Weights of a small GPT-style language model, trained from scratch on English Wikipedia.
Size: 21 layers, width 256, 4 heads of 64.
Architecture: LayerNorm before each block, learned and rotary positions.
Training: 220M tokens, 3716 steps.
MLP neurons of a small language model. Each row is named by its layer, matrix (up: input weights; down: output weights) and neuron, and shows model dimensions 48-239. Each number is 500 + 40 x the weight over its row's rms, rounded and kept within 0 to 999. Numbers have three digits each.
After each neuron's rows, "fires in" lists the words (lower case) most often at its 100 highest values on Wikipedia text that the model never trained on; "fires before" lists the tokens most often just after its 100 highest values on Wikipedia text that the model never trained on.

L3.up408:487507503463458465509480558440498537492494526490550482506472498494547517503471465479557457576486436522513529496519475483581540431494460468430462471553531453542502526491512440538489532469512474443525471489578514535447527546562499574490552493517487497554536564548495569536537499539471446479483494588481489481461544407532489507493555467529504604500554503524501572581506494464467516454442442485438535461569480457565505532626479462409531464376456524510506477495499488505534523504573468530468483475470543470527495474546471500515508501458557531443519527442466475490500510514528477562
L3.down408:481519535514440506465526465473474507528499539507464555586505544512504494528490504486473430576564539469480500492504565479545497492549504517471507495465472500515433504461426556446414454555516490474479477454466525487526505518456523504562465480495499526541570515580549513470495494478471483502493452492495470565524479586562510465424448562386479512521532549535489460463545484578476425537461505550502430514502441553539483485501490533461541507486439427514486458511462521458514506557472461444492452448520529477531476504619484542534495510484505475487519512530550449487455511588504531570
fires in: "election", "very", "every", "elected", "elections"
fires before: "y", "ion", "ed", "ric", "ions", "t"

L14.up245:556492555420505399487540482480444550582512531527473515482486508488474437425564523519460572503482453501495433519505501503433486543483439549517477464513546540542614588494453477548483534512492460490567474504535470439480541501462521476496553472475501504499437450432535525458535453496497500571493580513562493548483480459448479547521510449432562465500492520489508496536539521538485480407417460544499509484460462481512494464480522534487494454492528612557530560488495467466438513541531504506566485514512487537509459445534461520471526551473527497523570472499482530502507369526496446507
L14.down245:474561454469497511502478485549529539486511630525421539544491466409572497435517534480524505496537476543514490501503530517521505496497499497542415443419479531504422563475522442532508479570533516510508519466497551476563478514471485458407490468468517509491498538479478490459470479508526511546460463604426499476488500499490479502494471534499420460507464447476424490554478531475510532458551431515447502498513405508507496503492483538534596553487522628516587461520503504440482499561545507485440524526538422563464448477530518495510530486504564542531515474493482473462497489567448540472
fires in: "film", "released", "release", "films"
fires before: "m", "as"

L7.up343:451526535470524480450522509454446566421419514494476558494525501575496457523429476409514461534433511545443614511572539545511514434496456555526512480491525534528506395529510536507475549437578514493515444487475511551507472446447546452516472460483446533526510497488521415464549531474483459507445489502583541534498503495506495463433538590504483518565504444485534485524538440439486491499462490512510421532522487572533502520500517577473461427473479503528448502506455473524506468481442523506474523582556534563553497464492518502559558578462478515457515553475542473460467496554460466512
L7.down343:496521501512530433518543492555498467554544496482539463519466578557470506526565463464464435506484481575526552478546590520446473537513487488498459467569527471526506476516579473416477494476514583521506545516522493433454500479541497469475438487465451542499496406495527593499492508431498454552572496494499528552505501491507493444491536535527505535473455415441476473493498506526490460539450476492492461481503593460532420502523484520493447489551546472476481435543571465462505546513465569449515429477460491527504596535500488470455522522516509467583549436518458491531503471494466433530
fires in: "american", "general", "americans", "emery", "supporting"
fires before: "ic", "al", "y", "g", "ation"

L7.up694:489477494591562442564476570515491390454434415513429589446517451486459536482472451478485466444466528486495443387409576552526557504410541518573501512446504484477452522402511526448412461478442466535518491527525529537489492507571584483503493558437488493516497528423542500454511542482437478490491482490521496531533489485475505545578517481492523525504487489486466531436496426501458517516502476507442507503570441538469551470507494443461497513507519499497509490487527494547559540526546505524556440501494473453552518462491463507511491480518482538476463550551431486515568509528490530562
L7.down694:471498523475469452472536550579501561542506497490451441471478398492389471534527452481516446483464510400500584493478464515561454489560547457442502531508417556511561510485511519486445541514510518503465505480544491477494458437490481488417542473480472527509452538481491489518510510492506502602421477507480580516520505453537553540471481472489469454511465532405481491482496480540466553540549528494503471496531505424463577409509478506496472547502523482483473503425536481489490502536548528576611492510488526484522490456484541514495535489552528519505596535535469506479502456554501478484
fires in: "as", "become", "became", "giving", "take", "make"
fires before: " a", "e", "es", "ing", "en", " the"

L4.up745:502450458572520543527520540511494529429492460461539534472519454518472498499527441554518473523516543502501602528497458475553428507424559509471467548435559470471586509584514576507518486529428491529469445441492474447421542479478451466523508470519544431506497444582540479466520419582510452547485509562555466493507545527512436506578439485554499536566449514572471481545540432593533470510477512420480538520513512497455458508490467474395409555547584492459492462497590542503453504482463461532551539516514505545479474536551447495525508478469462508437480525498500493460516570490533527505
L4.down745:545572515477532480495438510470512501488485476464486542502490438473440481428489453514500537480470529440497539606552470550530483497512457487454439543505509477522504504529541515481596449511457503461508442490510484515512492485508503532487529478491551462549451504407498517453506551475411509455556577527543477494484462485483453474483497584471456578462444535423552519507500444442493561512432581547520444488562524441427524455513468613470567446512538568511540504465576420505447571476502453543462471495485489543511529581450431440529521507453484504530501580478554499539574485537546502512
fires in: "states", "type", "giving", "gives", "typically"
fires before: "ates", "p", " the"

L5.up148:530521548528515486530486531411514558493396543450495504482477571469478558531510429515548466516442427432488485465447508500479545523525471492489515552456453466468521469446571550527529422528500516465455451495590462511528492536404522568465467518474499482491472462550602510446554557484506442462551584494467501506517491501511499555393514508492562540469450548498552440501522481464457513500492463576578525497542484511551559500502520482436391531519515476478449497475539488497478487470526591472502492449471466519508464487429516516497510569496430523496455519529509411530484478499473543520
L5.down148:459450515453449493521473471538473520468560430514535514452468519553541468524521570507488563468462516516493500461512528509601514400502488568476418542568544556549517523452515525409531479546516524536536488516583569458490513527485520443447548438474506533532521474545505561519521542476532514463557459574550529464453543486495530471573482603513511454550522517490498509435562554498449524473593508495491535452475502489541524456543491443512442559529471443492453462552508525469503491466549518426503433521526442465446537482536456508467499510515502480466557451412502494545470529510435489444
fires in: "when", "while", "however", "where", "if", "between"
fires before: " the", "e", " he", " a", " s", " it"

L3.up342:543471532459430460513520482557488445510493574472583470540477551511512494502537531466532510453475504465497553483560413490448519522491497514493467483451571440462535489498522477526518526494511514482419386508440536478458536496526535522531454581510532423486541444483510514507425538507530506488511539488519507427460536484505508527472536481449546472445493469529495524510530578487493533493503450512469522543542499451412468535457467522502492505574417494486530441484530545577450521527618498452515469497523487473517461472478499488425485476507405482509496495477488530462459490518425487551
L3.down342:449502494527469550489509535561584508448510434471476486526494458524498444477513447458452486476501472448464458529468498462539606523553530458479453460513466548511584531542418477490538548570469494505467543498613517519516419511476577515479498535475463494430423528546527460540483536498487474559505501538517528496528456484572464503532551531571476484543524499490489469485456494449490461532495528467483497502478453494416521531517481508513489462527570501499514526551439538470568494531513511509564542485529519450523512583467431522576494565515523563524460533386425606480546438552494544477
fires in: "album", "championship", "championships", "rank", "number", "party"
fires before: " |", ",", "s", "ber"

L12.up13:510541543523425459438459626467554487537503509432595500530510474479492444503517462459481454520436516525531559450497524538522496555475438518566421492408486419487431491497527520528476515481483517525488477491516511509458527509495544542513460514511478459501552494516549506445499505539456540580481438556545479531533445509529489539429562539565527546519501490505514472597539497496507469443471497483483482587479494538515524476495380452542509475495458509534466498442452449459489490525543551492508484514527545448533479552533503463452487408556491454551478566549560417440520550558521479564
L12.down13:460502484583503523477489591386449459529534480539591495534507493536477496460511483546491527474577542499502509499544491590490551392488485578502500511474449533501571488547454510443498532488470527469519505435512465437416535467457518589453537589525467502557496510535537538482504421458506529497500474496501534527474526441435466484432468449526437483495467550550480500485445508509392439541494544507473563524445483511523485477484463570522518495521457529554530481465518539483537502494537542481472486558486496484504478547495529476467435529507489460514520511522607532524495503537556560492
fires in: "election", "player", "played", "play", "elected", "democratic"
fires before: "ion", "ed", "r", "er"

L9.up395:512467476488473449543529446527555482469480529495457532527491459537447534444524454505447490499539537523465514476545441492450510462477451474494436451453516471506558490508544510481531527475506465507503521486529530466525548464507529536554523448471473483511459376536497600594474533536454464535568423554451478507513462479476489563544484478535548439479485517511547466481536546530501538476553510492440516556566500492449506504447481487515513537471504440466598531483509481480533482474553540432466549458614495461511421525438566509521532497480504487481529436530502576468454524496575461431
L9.down395:494500477520470473587491505509483444501447540519476533513490422391550564482520512485470519474482504502473572503535540500486573442442528539426497415479523432490483477479546515527434445486625521533453500492494522492570552473613536473485538459500458500518494502530466448467490516518508532432447472524493528458399529573521455527519560456496484482443512551520510481432525525482496547495503476524522446513544514570510560458446491461531551533504535475426448489510492523549513497548513509491446530463556491490518496561456564518537488481481502529545522481553493505591453533567455523484
fires in: "october", "early", "own", "event"
fires before: "o", "ly", "n", "ent", "an", "t"

L12.up522:508452506449488532451466480478531465500489487465495502475514526548460514409543493561472502461508480519515471505443531539437500516523410480528456531478509520555496544487485469585428543523526457479438491499536533488490545531437584519527480438480474539549466543498554493481492494489494465430547531487454482520567483524470514449527493514496474501532563497474509494496550477504539466581503480492464498545508464499430574491473500524565461444470430510529506466544476478525490485549594542398466492536549498521524468419577468432457567481508466548541557514514499452484532537611504421496
L12.down522:456537469467527558459575480465544500508514545472471546518512522464526509429572509489520439493528549513457440554501493451500454492520552540549466433460485467560450520563553528462445517517485468532540490510582470511561537487489460449497469540487482570450516527438550459482467539517506515569437501531523521536525486504514460420530449515536508489528505565515520451510566530466532514503443406468460515463572399517463416481494532442502459493591455538518526460502556445515529457478512506530530510506475502488487460495562490455445551497463457547467434516490511459420481526591422464496
fires in: "released", "season", "league", "release", "several", "relegation"
fires before: "as", "ag", "g", "ver"

L9.up274:543512544520487459505579480503455461612527527498496504465499518447531508449495517486521457504504528466546508498471556481468527536436531514556500492497475449516503507553525487517601514434516529520497433506523491588561411504566528469441575443525429450545548566583458495513551557541512471514551468454489513582537423483459533561516472494533479504570483493470448495445535483511529463483472432511518485536482514544440493468466515483541448454505550565480463495495517497539509504520506501523500514437460556484461510465503500467506539449464544460443477543522522446462529533542503502475
L9.down274:583547546464469553514574465547563428490548530525492479495566531558460426573569454559478479469532543529523490528506437487458495561507508496452474459536466502569489491553524431531489516484487518495453525551521442538541438471523512515451528516468449421519453533528483458491506540438549541505479505506475529474501449457503517435500502404542473609516508509519439506472488493564509496517475548563462486552528500554432494453445491468532570496507519488518529540472453499464525495554537535433463512522484483458376527454475521489534462472517482456534478569422490503499516563534487521484
fires in: "party", "candidate", "brand", "district", "best", "part"
fires before: "y", "id", " of", "t", " in"

L4.up706:456528490526464486502523533529511520503546495433509496470515427529496449556490490589491428466537536517486474517496561546478541503533509486500488545532538516489511527601492461462450497548580422485507511509440453509548446472468474490477505512534533579520545458441427562531456448527522472561462480495516529482511504463454525564477532493486498497530546537478502565555554491530487563532447438475455425579506497557542446439467559472550513503555449513498484482511534531458579462552530530550503505464509407565490498552517542498448570498429492532439517505469454461467474495568421368538
L4.down706:463490589509500533447499524532480562387461408499505609522481500447505367478457522451495550504637461456574532512458457533658528467612565537456456467488540535449443530530464474489487464476536479526504569477515520527503515433479474514555560533503532493434454437497467545545447471510522512507489529499491499503510487479485550452483500538517474537455506481395501498426516490487508569516516502502575493480434447519492483451437536501530535537430510495534454571487520470559509486556473490508458465476493547495514501491546558490486497508495546519501457464494461566534507545461486456449
fires in: "through", "all", "that", "this", "his", "throughout"
fires before: "ough", "ow", " f", " s"

L4.up412:559481551455442481377505515481450540515492418473535466499630513487460512501488511452516540555465523541511503419482493531442485557427526491508499586524497476549513531505510479536536499476545489485522484485515556464466539495400494517460439500434487475530561537466513497489457527447501454541497488479510560531543451553460632493492490503421518533515482498517516526499525404538502436511525485507523517517526498514480510528477443481521544458450500494525534589473456540558512535480528534545536479472516496437569495437548458504569539498502455430511472484544503445508460498535458432514
L4.down412:440528457444465563499504546517552510422507449590506587403521483564525482399526492472550528562513543490474512462485461448490481435475547513455525500511469434566499432530508489524467492550474544521473532524519487458558478557561477529504540550496521508438499515507485532569513496494523520451471489522491600489526428584518491492522528534462500512494436578572523492451497479421516451547529510530536555533498524517446544457498452469496508575525458496579484512500534465545461504458503529482483445566493507458525463481474466489562546557438512502538441512466530573535462468514496591533
fires in: "history", "district", "cola", "historical"
fires before: "ory", "ric", "a", "ri", "or", "on"

L7.up15:421474469597538536493482529522505533508490437424405555513535533496519485487489512463487486454496510460542487541481546485463515414475503546545502465500472489536506488610518572539520459496448492482512509561515477546461454523566574487529528459516512415486546540451474488419490451498536495482550439518542516507494483495560546538436469579442512545582510488454508559495516438448495565542540539440525533512501515468462499500471508470463535423517498509410504514476530474544505536489466487546470564484488497512541438518520416430530517560477496486572534484547513454464556509468527543483
L7.down15:560546470442572551498487456477514517537486451500515486517490508483472544462493494503471498490562535468525534508479537613484507556504486525494479444551522491508528511528454491453483545563408543544532534522433459524487521569495458452450581493519471533527519379486512514457468521499532481423512476465489447509442489458490514499483470408494442551448566420487478473424446494540501415540525473569562478518524525434575506527381554457553521577489518456492547494483566521483590502484465512497523462585463552445491544518540522563569548461475527520490536512480508556505463519472513475532
fires in: "this", "through", "against", "destroyed", "than", "three"
fires before: "r", "is", "ro", "an", "re"

L13.up294:537492482585524531524540449528505487527468458433547566482557539462574454491488504492463557460489457437484488537478493537505521480425444501485477586499425518586497550489496481499505558518588494532540497511546484545549493399526466403522554445548529585444425563459466526537492452459462511412496493478518552472494482442471496510457497444519544506507538526531530509493512519476483481480515520526523429516545538474543494497509512511508485498582510521493525525492516526477532457458547515488491520468421543449487461438352517614461487495602512521488448552522518486522413469475549456536
L13.down294:479456475518521507528551596508544463541524476466481537486532505514416530489558455502502529517505576520492497470590476513436519532500466545549498494483480553439554543570529553508516467513530478530549430460495537454442455450460560442511516519478506473509520524493538529511421513449433427457425498485568478472488545493546524546485565493452492523479502397555473492484495540455494441511437489481492532514481472506496470485500504480465440510563611450497486497477483479464474390557497510447521540536464446552496562546504522524471551483453530539445545507564542510554459515484580530541
fires in: "university", "addition", "members", "all", "contrast", "many"
fires before: "ers", " to"

L17.up371:499521509500553551492453485531547497506421460525578546537492495536526498539518547522519490487488515549463521500447466441532520488508491441528422464482513507518486526544513507469421449464592431535569438477447518507491465488475509517546529510547534464426589492463572487456471496503545487517498463497455493511474395452566493473525517500393546473462503573488441488520536489567498498485527493507446532440546465486396505510435517516576513502554612457434481463575486476510515428504476532518555533421518503500498486471489519455509483547483450484547477557524511485439445457437537486450
L17.down371:525472509498467505524519443532480493465533533511480497546537511519496489500524537524529471567487520475488496534436448516521521486460456457496492501458489448585546460497528464520486459510534499526500581527546513457498509463494513527534477456493457464455447516518508532468438507506525543538548419565504521454498521459563527547510446491487510529506514420538398545470462526505470481525531533566464549456529440507537442457519452443509542544461433554495509602539527529515539527466615512501456575480545495547369549554500517509440478466429532417503465469510539490509567508500451573425
fires in: "career", "september", "october", "early", "goals"
fires before: "e", "t", "o", "er", "ly"

L3.up395:463490555495532435422554423541455532516490497523453454490552475469508524502458498479484503469453474561486575524491470536464445532476484445426533448453468491552507632461544544521480517478480538491477535503550525511520427453463577493420512534499524516553507501461542415523479466473513523509547476416543496502473490470479461479497484498459455562539559453509536499569500545486501460534494457469540516489528575511500558454498420547569422533472467512530542474494501511499497551466523517475484543471431535492475498488582435495500486434550468446460511582469414483447500499544466480544
L3.down395:540529484479477585446526510429468484500512445451490431497484428486555508499542465491433490510498562472528499513558509507558532575542538446531505525473478509513493519455456465460530522434474510494597458456534486509442539493483488501394478510526523476472468443531482488469497498528541442533462445466495493534528459459555433438528553514446442523542533530497465518496490573513548489485485547464528476524488546464479457480464495445530468503424501429547553477558494583459499467546573530490522510489468539462451455516537441502498531558530519504613493597524456529573451524504535519517
fires in: "part", "court", "party", "martin", "particularly"
fires before: " of", "y", "ic", "in"

L3.up448:504463555498422588425539481510459516539478467518506518458550442445490484508503541484549534449474474590466461458523448485480483492500509475507449441591489471507480519553524485516458487550458487503463517454456488484450457428503431486466385446545593521543469485533466494550519436507475511557518498445509491560533483559524526485509518502481492525428465553492557584502489456567493561511515540474512436466482378537555500454567482503564493549492528589529496466407541575555562504520427501573479541431565484506483505464468566530510461531463530502483508533464464493523492457504434506493
L3.down448:523512449506514544496436577557507525479481503528539492555495446518467498494532519520469467525554478502523545561459482494545573512541519490444449451534478550497464497485511467458447489481469490418560538435499467421457513531497450460428427541481465481491563510487467503482509530545601495541486461439476423569458478490526526454570480478471590433537433513510554550480526568484526523524528520519519409510502508491489526471491434610472552503602481507515482452578431488539512543540478546501482466562508448502537488490567546506501432511522543404551506471478446530466508454467437548487
fires in: "through", "three", "sales", "senior", "throughout"
fires before: "ough", "e", "es", "i"

L4.up596:546511532471490486551504509433458516513511413522477482482527480464478516480492466503540489553435547423497495469558571516491450511521523539460534526505541534479565465521502457511459498437563473444538552496539509557505504502479515422457485485466476534543612445500549476531486452562428490507436490476476533563437544516569397498478486598552549538490543482504499503510525438542447474465539447559475514536470509422509556542460470531456485495444461539430575378467474579527483478496543475479486485495429494503457455528528514502484538504455426483501569518494521528570463553530442466546
L4.down596:441526469518440494450504577538488502483437479439392508504479475498497472536537570572547496546592477561486532492535550506552483552517571510527483502477457448470473539484463485441554470488487522512538475519455509475528499476504420505436446488524567503540533498439501505466435476517529548524509536479517452505585565479445462476480512544491481508521499494538483517527522515530545526528432589545469428482562444476500498433488520491503455528539452435507495491485576555490569453489426476476538459547463506417576414520483509555516418450490544422532486487547442514500461555564427451462
fires in: "between", "every", "east", "network", "t", "became"
fires before: "en", "y", "k", "ight", "ame"

L13.up172:546498447476510477562527458537475506517496529509430477520495528510543528518529478506513454546484494491527536487531513523531477466475508502510390554409543433505519547507568479465557433506553417499564453514561510472517499527491493483514491483525584554479499501408483536531487507520462507501508458461449444420463554511540536472521563569480592491567423539410546545494534447462499496501569487514485520539497583509498470532462480503460461447478553469467495465514573448515565544508516418554440474535463493448594487510533427488464506537469486504563534604502470450471568481517482480509
L13.down172:497532514531508459415500440501542457498436468532455519478513529438455457549481426440426464503506536467569585500508472472567481484544501475490533490503524479490497560485476431487530471525536598545450464461550461453463458536515463521484409518524475503535498591537499520505492543488496473487503548473436469575499505480512565527543565484497461490575402507491550415547527509456501475529572514515509537481545438474479483540500512497513531492488427548528530510506433523502485488458538544517506499433546501448516554522476527584503590467529481482513406492531526456544476501498543436477
fires in: "been", "began", "before", "being", "beginning"
fires before: "en", "g", "ing", "f", "ed"

L4.up142:508533584480468461429487565501494440469479462510493496517524564545519496477491506511479499602466464435486497525544493449424492525529494480481542521529517463500527487487484479492519485529503534561483450555464564513498509529436491460509497383494495533523501465533509502508530503548471539459470459543496469557501511542465503444525496482497554510482487577426427553440507498531506531447461536513526539430466486546428444543451512538428534459530446449522506467482467506444493421524518532427465565435463498464521478490595514437520492530486439508532567531591536469590466489440472482567
L4.down142:536536473525556495460475507484458480452540470449433544473532546566501467472441490561573449477481534545535532498523500514533522455478557500527498555554501546494495498560508494528544535489550538531517544483490487522565468528461419513477410494550479555514498431508501471534482490530509524417552459460541549496523515526524529513540524517520504573546483553449484519450546522425423437503473418505510496477523544433509469541456493496510461555468474416427531459515479470501536601495565470470523444524473577416528576452540485501476425474451565510512472568453430520455459455511561437433
fires in: "history", "historical", "historian", "location", "distribution", "distributed"
fires before: "ory", "b", "or", "ical", "ation"

L17.up746:442533483470458433539446527512505579518485537478472540545526457530519453486523482473541488542515518512506435492478454405547427503480443592589521532452542474497451502495497478521507462492513552388492570491473481535468410520522544617451539489564467547524477512482517535508484530561527500403464490471488547548516509489577491526527505486539562493544446514461483556571515423473515515515503445525426440495589538564514530502518526587487451503498581448470487524503443522479505526544528498460536515551502485486541521529468470481542522551553467531410506478511478462458486509446459450469
L17.down746:558508592517521570489549437529481524487537503506432511508522410528569510414468414527501540531550470538541481470485464499497551495490509569542513546504444491480556503486542537513469509431511449482589527447564449485528533504504512520495488533476490479434478414510564467517462519427515442486514482522480495487536531543502482571455551452430538487445484492491512513490563533504574461481491522603470499424461520535427473487508529563520525488457505480496499495485463436528502528483547449424513457495523477466470460509497510508507481475487567484531521520498519445454551481444488501472
fires in: "life", "south", "wife", "brought", "fifth", "fact"
fires before: "e", "t", "th", "c", "hed"

L5.up376:421494535513548608458483493492504537469428465516559568563507432457487507469485445482569500528464440535533546496532553520346512453550502571514491496556512488501463504530536421497484531483430461462461463502518514532410493504510537435458515492517523504492498580456486490559523552527461491520516539490554455492463536501536601454442510475444441545520548453474476601509496543440576434468480461476453490425459494553531528524513453544501513576527530469527493467548457488490568548490485418505506529555495502525516482525579529491511494531487477476434475537535483531461472458536459552542
L5.down376:411558401455609507503571433515470521527481589540496461482533510482496547558486482536533470487436541505496468489477504482453509474497477548567454455587579540553441476519512548549414550470516549542490547419513460517428552454526514483557500455481460505497476455558498546475538536487526531472495508440503445548568528520571458483467480602517421546468543465466459505508511584484467479552460525543539462478520569487530453474475537567505500495516522464428474507563503489482513491512504500433467500497513551526535469535504469501528524479437518496525514536491496596550546527494461443511
fires in: "american", "pacific", "summer", "commercial", "nacional"
fires before: "ic", "c", "y", " |"

L12.up353:500500478508536433446536554459416514485449501493511573529562543502519586428534446462516472543476485477469500564502538483443493504467453506512498466535497439491499500540529576538558509486531518533455518572546514477537508467481558489542520483492533452463516507451531511436505437516540508458421534484493482624533507475566513516455567504431493530534492428501511537594495492507456505484482479434489521441530499542515457535560496484501474531490454567501492471539473572523507490484471477430544533501518514532533506548526481538502493483500479510513415550584518484551480494543539412438
L12.down353:490470477482485498531564512412479485469478506491490498543473507536493460479480531494579460537571537482441528580537474493463411489506419514543519508552517425558542488528518472471535486524498613475568530507453511493551514487447471480461476500425485492463545543437493558488499511511455489503474527500450517538547543495431561509510585574476526448534480543480467526504484493545392440516465547454477504458547535504464526502484445553498547487515453539507459448528503505472487533503467507550498538496482536444510562480531542515502497425574466475549504564532506452522491541457506536572
fires in: "north", "among", "between", "introduced", "northern", "better"
fires before: "th", "w", "ong", "ter", "ro", "her"

L13.up426:508441601499530498513478485497437505478544564487468482521496502514474433571500496443453508550538482445539539434466515472540563473495472534518532536510567484516509466555495451547443467479483467473499527536511460472527467544490460477501445425508558430557458442513507516474461392505514477526508461498483478491503483496524623486500463537492499535511509486502524508463514453541488523499567439533517488520512540474504545546462475534536517500461500508481504559531494407461488521505484548489485473469520448505507496523516455523562490567475474478517588465458459535463513530527451404616
L13.down426:533592451514499560489536566558526473591523532508498512502426537419449470565540486519569524475482523503514528520525492425552489510491499541533516506543597524534465411479531533483468515532513570468476494478500464451502501495508479509468533508431434467568536544475486501492472594518515520463492519469498497459507555468500499456545517461481450514543524451545506480476470521546502580477453472539500518502554539422491524472453543504490464517466442499483489466454496515464537456600469519526500470466482485426517471509460540471396457579497432431554553530481547514446444460520472448523
fires in: "in", "against", "before", "began", "ii"
fires before: "n", "st", "f", "y", "g"

L5.up144:478468511497510497492518513494472507459488484551550462561493618526461437532459524490512481550514431531472486506550517483532484564533446527499485473443509538514576538398478431486434459521565479535491513486507500552495480516435545593502449516479498482540547499510482572520545493500533531532489579469548506474484533504531476516519502545524479478525468467466459418497549453504502544433605490471509467492516489517495463485531447494440420499575515457442534483495537499460500499543562522558461461522546594471480477537504478467503539438467500450431561557578538435464462523389536515453
L5.down144:469500547473369464537470492547550514504499531545442522499375555536492539509560555431662503463545505490457521485481511478560470478515496511521496460436495514546549517475578527517489458522437520455533486510501475498519509519489472469459486479458546514517483496467497522481428513494548496440476519521468523428436445457523494538519468485469551412496496540499486510536468497515482505492490524536537563511516538515498493445484638518511504529474517490456532473621478507521456530483477519446494544458482521483449463495492518497522487477389538544458475464464552495535534507485473549459
fires in: "when", "football", "life", "where", "wife", "fifth"
fires before: "e", "ot", "re", " the"

L3.up753:448600499497491470559481538529493548454466454496561524516475521488476488489525447498481581482583616555424524493545572431542535495457481526514535522464498469473532484538499466492515514516505479557528445514541463513523485528464467482389481462545452483500465510516447410506563498485514509539467520487523476513522537495455489471451535467614543563523493518468518520468524469513524453505501510484505472503543458464498543507525546519452477517542496580475539466474502485537422446492509476561500484423509509523476521460480479429473624471511416456451527509522461512430454458554461478471
L3.down753:513446457466531504549566478485508492503427522477525524470440504466459457427422443579494485468522522519496495581502505506611489484473490600469414467519488511508550501553452442545396473499513458488442563513523435524426500518469490471540523513423448556478496532519512539521501477509578525525529469516533512516513421513515510483481473583541505493451524542513495448497538517536470455518503474479520616492508463522536517481533468500471455548542497474549500462537476467511530472526506533547415412443456542486485445477474508527520496498476443489509507518457507445491499553526480508454
fires in: "during", "released", "release", "fleet", "relegation", "flow"
fires before: "as", " the", "et", " his", "g", "ow"

L6.up317:524600525523464488564543530558519465572541483447485489503566535546507477527539531509504427434503521530548475565550493422496527549441491480478497562500494461532473542518529528532450503438514419556501490490553515453529474501505559452511516547517496541414505468474555443489493488538512521512516428555527453495549471505415505526523546450549526498502477423478444484589480475525535440526424510527539514554488529517532497498484466484543534539549475531486501533523442476513460484456535490555464431459524494540498514456533489515524446493517547508456447495506434482474522451482493508448
L6.down317:501538532531493523469489445543480472493487499458466483453543445508566454468505417569487523468498506477490440546521519450531530505477549492522536542529471570559562496547472435537440535453451549501471467544545525507468584490556534456446527513537512499474560484481520399499495494531546502586469481502543482435549464464459467487558524485546511458508513469504544483503454543471494528531432513488495565518481523472437548609455485523535578542510458454543534454463465528424428440467470503540547435540529478479511516469528407496422560489466525476531538455456542471429487560510522521479
fires in: "wrote", "song", "released", "production", "written", "songs"
fires before: "ct", "ed", " by", "s", " was", ","

L4.up544:447484518529591489548483544502515507473448491476469479466489511440491529471492515432483564453486539580554506486484519485540456548462557578527472458436470531494507486544498452562593518583472404458547478515491579440484486472437521401535507412458523490464527481456453495497458443559559506577487600477416490418502511523508505479482475500553517532515496520485495547416550470493457463459452443515495478547516577568501492441412484520553554518510518483508516521476483499520461540487570526502554508502483507460504558555563440457468479539506488489422515506529485495483495471505450540556
L4.down544:527466471511426498479588521491474454499548481461530486575551493457470523598520586547505477548479511475483507466466495509484495461491471533517434460447482394541494523551531486462523562503464597500519454499478497465505558561511439530534501533542444549528535447520499610508453483561532511477436408496490473532535405588474535467533608507506493520499469570523474521549441549427501476526446533486520486486538454457446512523578565476592500457517408524553518449534526498474525507482509504479457495511458459590500497569490454558517433504484465531481500555484484560459461475519496490529
fires in: "league", "released", "release", "party", "relegation"
fires before: "ed", "ue", " |", "e", "es", "ation"